config.yaml
n_layer: 9
norm: "rmsnorm"
rope_base: 100000.0
parallel_block: false
init_std_up: 0.0195
init_std_down: 0.0
lr: 0.000739
lr_head: 0.00494
final_lr_fraction: 0.0
dataset: "wikipedia_en"
MLP neurons of a small language model. Each row is named by its layer, matrix (gate and up: input weights) and neuron, and shows model dimensions 96-287. Each number is 128 + 24 x the weight over its row's rms, rounded and kept within 0 to 255. Numbers have three digits each. A neuron's up and down rows have the sign that makes its largest values positive.
After each neuron's rows, "fires on" lists the tokens most often at its 100 highest values on Wikipedia text that the model never trained on.

L4.gate309:093127125127105142134098157138129178105150125093162126102151138153094111144183131096138097093134130165118164121114168091162151121112089140109123122116139111100112149140117186129124134183146136137144156107128143115110126168130146087094136085087143143120162138106177127159128118163110112137133132156121108051134172140157169108148079065109127101167124150112128084127101139139131128143119142101126136160141091115110113099117136117154142127141107178143118142135103129149122071093171110108139093150133081113101168103105121153133120113127138100116162112127147130113143143124132152139
L4.up309:079107155173113126183141198090136134132142139148126096121148101112119127156144137148148114148094165139138093112130112148151113138123121126111124135116142115107109132112147102094140145101137155150153133163181125178087137159114076110145138144119126138129118085148136155138117135158143115125115143125098147105123116157116119186155160139129141144079144091086104155124109189154151097135173119148110157118143165105109176142105131096145161129177124130160091128133151133103111124109116148118145101125088094170144091160188135142175123101124135127161130126091149117143164132126085122110
fires on: "ed", "od", "ne", "\n", "led", "es"

L3.gate550:109131137137091110090105139143130167118102106086121141125094105150134168109121137164111166109167131167123143151095142106155092133084124121115091145148107117156118120147174102107099087162138104128089140154142149144127164128152094148167128114109165147145097145131108138110126111185146116161131070112096144151141157155172157111128143112131127137136123092048142097124136144094159178160138095104134136135130122149135087098104128136144147116112113109134122135122100129134110109130099124091106154114121173141141158131130136143147133082179143163129080111171074143126134108107136176118
L3.up550:119151125164108091129108113142132142072132148118134124101142188146155119102134142145158139094111127150151133091150141163101100128130115101133114122164107129104082145133068137127128091125170107106109141133145136148094135105125136133134112110107134112144175141136145101137143148118133123069111148131122151111130162112133108138091131136142073154176131147174143121090110094103145133155124125198145138087146132132125126124121121127138131120121122129164136107159150153126115168105125080164083066105146126129135165125102127116185138125135133141128119143130084152107120087137129183092
fires on: "it", " th", "ob", "ust", "et"

L3.gate903:144141108075103129128140139139134107146099151125138101091129141143123133123126094154162124128140098109119129139104150138110116082112167133102163148119109113153123100096149121123122080136121117121095137135130176193128165153101147102086147097130135057149098106125109145126152133136112095162163155125123080136141085155119131131148146152145162151132144198107147097135156110111118144132090156122140143128130141101133125177085136098182098095124107166128125127161134126084139129113128143116159160153113120112129155106160101092070147122141147144156128106116142147120138108123109150126
L3.up903:147122130170137136136127140112139129144109137115154113082081126139125129147099137123137139121114165154093120110141115118127161114125126129129159123112094167151069141101104156151131122133130150145159126109159129125133157140094107128133081107140109096144166152147110107119124126121108104117146133102157136167064156141146120143155135136110113184123108145139165143098161113111103128149132077135114113151148141129135112125147123106152117122132119136141127115177120111112108148106157090117089177172142142136144148131142135144103121092117108107129125133131190164094138166106096104085
fires on: " sub", "igh", " Sub", "[", "ost"

L4.gate650:129145073125100140151125094102158150117136162101101131102088165141130129127146111115140069149131105117161161166136076153132136098122148162103120134153158138134103125158197156137084122119170121121159150156149127145151144075153142098111115138107140135142095137085163133152101131093130126146132087134140135163120120109097119103135142081123145178090140134138175126150124152111179126116140162175125111122175148099076133124142133141125157145109131137146134124140154137123121124124140099109130153103099172116078132187142159087136134137135103140111171140117153139154090125139095134116
L4.up650:115093146147110111161096124122112105087106168145157096102134129142148132162133128122126086104150145120129132109122163105108128114120160160126122148172120151089127103145127103105142097100095117150177129078180100131165112156107122123156152190141130187115111152163122133141110148124158093107141116102112184129120081089112111140099169125082126108117145127069173152124125129157120103169126105129138187123127117130137152142129130152099091116150142105167152100109121125127089079168086155137067113139146171155130074123121120065135146117168131141128098133153144156135116088155125126108
fires on: " as", ":", "iss", "op"

L3.gate678:160120097058130081134142113151152114070118150100133131130094175136134096118123095129192152145093128122118165176142128107129203118084104117135181123119184099113135087135179117143137184135124118077138155122158118154149143084141120125117146149100133105153110156108145173161114172132119100108146118127140137140121163168115113153161124160144120136156118161160120100144115122109148141147173117109108147089131091144143121122112121088133113126101120165137142098156125121116106144126178118143132135085123062146093112062152157124095075121164142131171155171126145126134110119130117105126
L3.up678:148138115157134146102084124145125176083114127142142151116143111148095170089179105126116095133091127167142132135115150113145122149147109128094121119141165126114125172117101098121128151121134146078117128135135115116170123083152194116129157153183128125132144088134093185129129173152101171124106146109155160148177142116132143110141160155131128125151173139129116110150159088132131148127137120108111116124088138117152136122106102118120121114103118149090132076127155108096120139138155154139152154135152139078136112122083095158133115132102089172133152154127125152113134124128142087130
fires on: "ch", "un", "ain", "al", "iv"

L3.gate487:106110107158150147097132157107130119096121122139104135133092130132141114121118122147154087145110166126128135119119110166140145116147110142139150124129142161148135085092128171088108091134129133089110127127109129127163136143101146141158154117138116131111148135129136084102127117137112098111104116142136140092150144108106130130147133092147122178084169108131155104126155111115131103117180066087100161154140140126109110118104119147140096152078095162122088110123092155143181134080179129078128103104117135138120151119078133177117180068095126138120120095087099115141143153084099095147
L3.up487:143088112102185146155123164088146113150112170135108136119065126130161118147147083132177101158157130120124101152071110125151094110119158123117138130108144095151174100139103151110162125123151143134139133178136145131105160072127137145181125105112132134113111150130138138150076138150136135138087131110126100155136171137148181145079091093126117143144102125157124137105173140159137150111105121118084086134127146147139098126109105159108130155111140149127138138160151095093107140078161135086154108154114160121133133127101159155111158107144108108133136125127124122147135147148125128112
fires on: "b", "ay", "oy", "ual", "at"

L4.gate779:131074122146119054139140158125137103131141126132149114167129109141124153122121122122136100112157126093157101107144188102141085116143103150120216122155164116107107133109157143118131098117119115108106133162137104174117112156103116123148114097129123151146134117123119119138133152141115122142133113114202123098131068113094109108159105118115098095111132090104150118146114085111152110101159092094118143124147116104135150166158100173141160137146109156149148157105106147142107117101157112118149128129108102156166171088096144121141167184125106110141123111114111161137160137128138136099
L4.up779:138180144158140119150104097107120131111155183130076103138134108140134137171159141107119145139134136139132087110074111133089147128146113114178111130128134176109119152113150129131138109120105159144086129134117100122099165122115107096123147130115114129123119103082124133121081170135105124099115150143122149143185129131127139136174106151110148134137142152095085108127103182182182164168113096103140142083157182133099123118100099102146134108142136189082117112174122122152114124137072125114149106144088126113096108116116140137169161156140190152155128109134147123128151150108098130162
fires on: "d", " int", "z", " Ann", " to", "led"

L4.gate392:072115137126125170141073117205121079099111161115160117176116118111146130111124157120107129112095114172138143148160119128134116087107104162128097051111102151128130129167070139120122107133114112160115152074127108166118108098118115154133133142088132145123174132104090122140167181164127126122133099112138121167094137106146168134112146126154106097137100132055132162109174145142111136140155122123097119137145143101119126171123145130133116120106153147191169141119129107149131110136142096142150160110119148123118128145119120084085150123167159106138149120123143148119118137100103134147
L4.up392:128144144138126111115102116142137161113158114093133128096120127131118134135119115122129138076103115126126136077095167142115104140101072156132128103118140127149112157160138096123124103124118122121103115099152107145149106124122122096158162141126153145126151084091102081153116151123105145135106174140146115131115112131098125138138080122132139134149137132119105122123127091143150142151121064093167169140152171109133156121139077100165118097066127126122091143163131101153159149104123099146141155150113092164115137126150172128118154123126138120141145130112119140124159161135146079109
fires on: " to", "ed", "ing", "d", " at"

L3.gate32:098122116125137139159121154118114131163124103104155135100113129137107125093108138117128103125141130087162150075102130150164123128161148136110144115122143160089114105118130155126112135138106110069139095113142145100111120129152099145124153159093141109133099196091141154117107109114146081145123077097079172110137131165150149128157128110125161088127102153140123134146130112148137147096073096133104130128109133120088128126149151137137148147096098117108105059140110115188137156102152120140113163107136131094074088134153144147162069142131103117155154131158142105121110124112175139131
L3.up32:133140149168136125138095189119118133115090122120182165154099112151113128130138093065112111102140113146117134183129134133126139131137086125141139157167159124140130144095115126160165166146146157147160105105120115088115129109162158104161124119130134133131138144098158146129105129154130115128085123119133133122132168116102159132138143162135130112138143156080148137130170080138090152067113122114131101119139131124125149143147137161132099168112162142151139139117129111104158122120129172140155136126118109058120143125146129146143178121090122113133115131127138110136129144100113133157
fires on: "\n", "al", "ial", "un"

L4.gate672:131128123081141151094165141120191123142080128131106110106117167155119139119138117109116137123139100119138177128128111145068150148142097133172074129132144129100120126140132147169129088099104102119120118189182128140145115094135132138090109128100100105125134151152138146099137105146154103172162126117115119147133132148114124075149157105141133152161112099111134102134193131112122147129147134090122154164169094146120078134112104109108133106134167164129127098123127138139125142133113128160113121120124172134133136107095085108113106127126154145189109161148157093165105141121142154168
L4.up672:146072138144103154134136112167152103119119165182157152149090111127118116138138121140078138140118154138116164114109155119103132151151128135154114141137079113112146166130161123109154137110149128142082149127149097127167164175097212107091134107114108112107133147114132109108087152149145171114159096188134108116085143161185101148096093148121142125142170076127143148082113085125157159125119095156158124117111105114167095097116147130159148126147154156154147137148132139092131143135085128109139076128100123151137145127132075107130110144080104127109098143148099148119105156114128155138
fires on: "m", " term", "as", "ov", " for", "f"

L4.gate366:129127090127094166103171152115122111159138103124161195141085133165123126141147160141155088159140130155148149126108117120131125118120167152125104149135064152095128140077150116166112134123142102157149143118135131134137109129168111141081115162142083091109123125124105114157151122123081124110163052117146161129092140103147160123191150142107097096139137160158095141137152159154133142150174130103109135115161117137164105154124092131101127097140130146097118087071125137093126143113173137127141148091111124105116154162120142106096161107172130069140110125130148130096121114136120122156
L4.up366:126134118149090165129137113100145138147104140149126104158112109093151143151176160105157115090124209151139123141158106146159117181141158097086132141111143113150091134126145130119159147131148144140142116105056123148102145110122145069096097089115151139140137119139149092163146146102172118101089114121153102139065160108129122146129112150101137181135139142127142123074114130121115162113150112152108130137126125117128117142114124119104168112111085104178132092178102118135141090128125117191111150126098107140157109120079128127107134104128118099134168151156120126125165114125116140140
fires on: "st", "p", "ab", "7", "m", "em"

L3.gate19:117070129102158111143119138086140166151107156097141123114111167125143145108112137171105119164133115118139128119143117084153132140098141126117121147221151090144105109109203120176117105100137113110117131124150100169128104148120119131161125121122125090096139114157103089129150171120123112116121132135129139142118140106141132134126145150134130075120180143159172130118113088107115138126161076142110129121139064159130086109088123161124102088143145141126130140096134149092152138134110112130120163130147099115098144138122118075126109153130134115100124137118122131075111102135146141094
L3.up19:133151190160137123115093105127125144126131165141103101136142113147139182104164214133154109134131131110156151144102125144118103119086118131134117099091095134144173152127117092127113143122118115143147140144114106064132127159121119100145112099167118123112166137151095124179100191115135116075112143110113137149139102152099111160102152140122104140158127096175124132118104127098161167117102122103154139126162113126135159170111174153142069133108129146139186090152134157122145138128135141113152141129124158113155163118156137136133132169110130113167129101129140116142094107109131122148
fires on: "ound", "ph", "und", "p", "art", "le"

L3.gate101:084152129114158159154126114111118116113124087165092134120081095124151154129158140126156124137168115107123174085097143112145100119112140141153143159121127115106147119078119146170109108172127127104093074145147137103176121141137124171085138109121154139130134109096114133133136111129135121163141113130121134122086100100156130106126149135156137123134086169114136138124143168141158153162136075131117135136159095130095131140152106163109139147118108119100106078133122100095093086150144084121139092153106149116140110143167082128128147138113107128109145113137104137149115120169132155148
L3.up101:121164135165137131086134124127129145130120167144082166139090107126145153153127126110147130128150174112097095120108156092092107111147104155157163178123088103123143136132113188128147121127112139106105108159146100133135165147177171153123150099139129123158123096078140129138143124121141109095117113169085116146127122134148128109097092123129150151148120138098126171084135123163166124140137131144112117105149144098125102124143148136068125131150120126123106165113099131116162120144173111138125089120123120122124121088119122127167146159132158113107101101165109092170140138132133147147
fires on: "ot", "as", "ens", "itz", "ov", "a"

L4.gate869:163112145103110122164135122147137144119159154147175135085113167108121164105099131127136139162136124121128144079116093170142079100113124177130125130102132076115171151084118158101167148159104090074132124160123142128144062128143085098122142156145142137075158138103090163122111139134105115167128105134107156098155127124125110113142112129140169130121157154073174105090154163113161098103098161118128175121121103139164091169141132117127163164097105126142163121122161139151128123123133106149140152143107124085125115124095115140118124166174141129124127141142123153181157128159122123124
L4.up869:136087130115079099171090138157098176107104140133135141117083119132107142135120127173145142173111171098073060067146177104132117080119127148157137189140148124138142152120106122120149128119129127133120143119149163128134111135117110097136119161154134145115149132135055115134156177143158116134126117153126152115125104103134127133136168129119107115129181160116115108109175113125132130143087109134091120108141089143132121126144104130127126156123141110110123146120129158165133152124145114140168121180107126121088147119130106088093110129110144117095132198141121094148164155156102128120
fires on: " in", " on", ":", " around"

L3.gate699:093108133096093150175118157197129138127158124142116111073109157109125107121083141129119086136143151137113124150111134154134090154132148152139155068133130129147155150133154175133133125149114106152124146140150124124116083134083113100140115183110093134140131125102149110091123130154105122148144104138057115130122114123101166150138134141120151112172164122115120125113130131139120166130129134096078115103111177109104113114127112134103149090157119118144151115131142135157115153126166101126108098143142128139169113125117141103119180128134173107085102154128122167156174125133151104113
L3.up699:121105153159146147133091133124168116129124115180094123110063159176167200155155130147148144154136085115149156122137114126162131113133113090137126128141091097144134150171139133127121121139142148178147114137107070148155113105150110123153119120130134127121105175124077098098115116140122144131160127144157137083129159112155108156119089123114154128131132123129159172096112126121124154138139114139147094131127114129120091112145123137176153095144143116128133133139086129128161115129143174103144115126111164123111128148118091100133117122073146123143124160173143112105153183118139075160
fires on: " in", "iss", " during", " after", " on"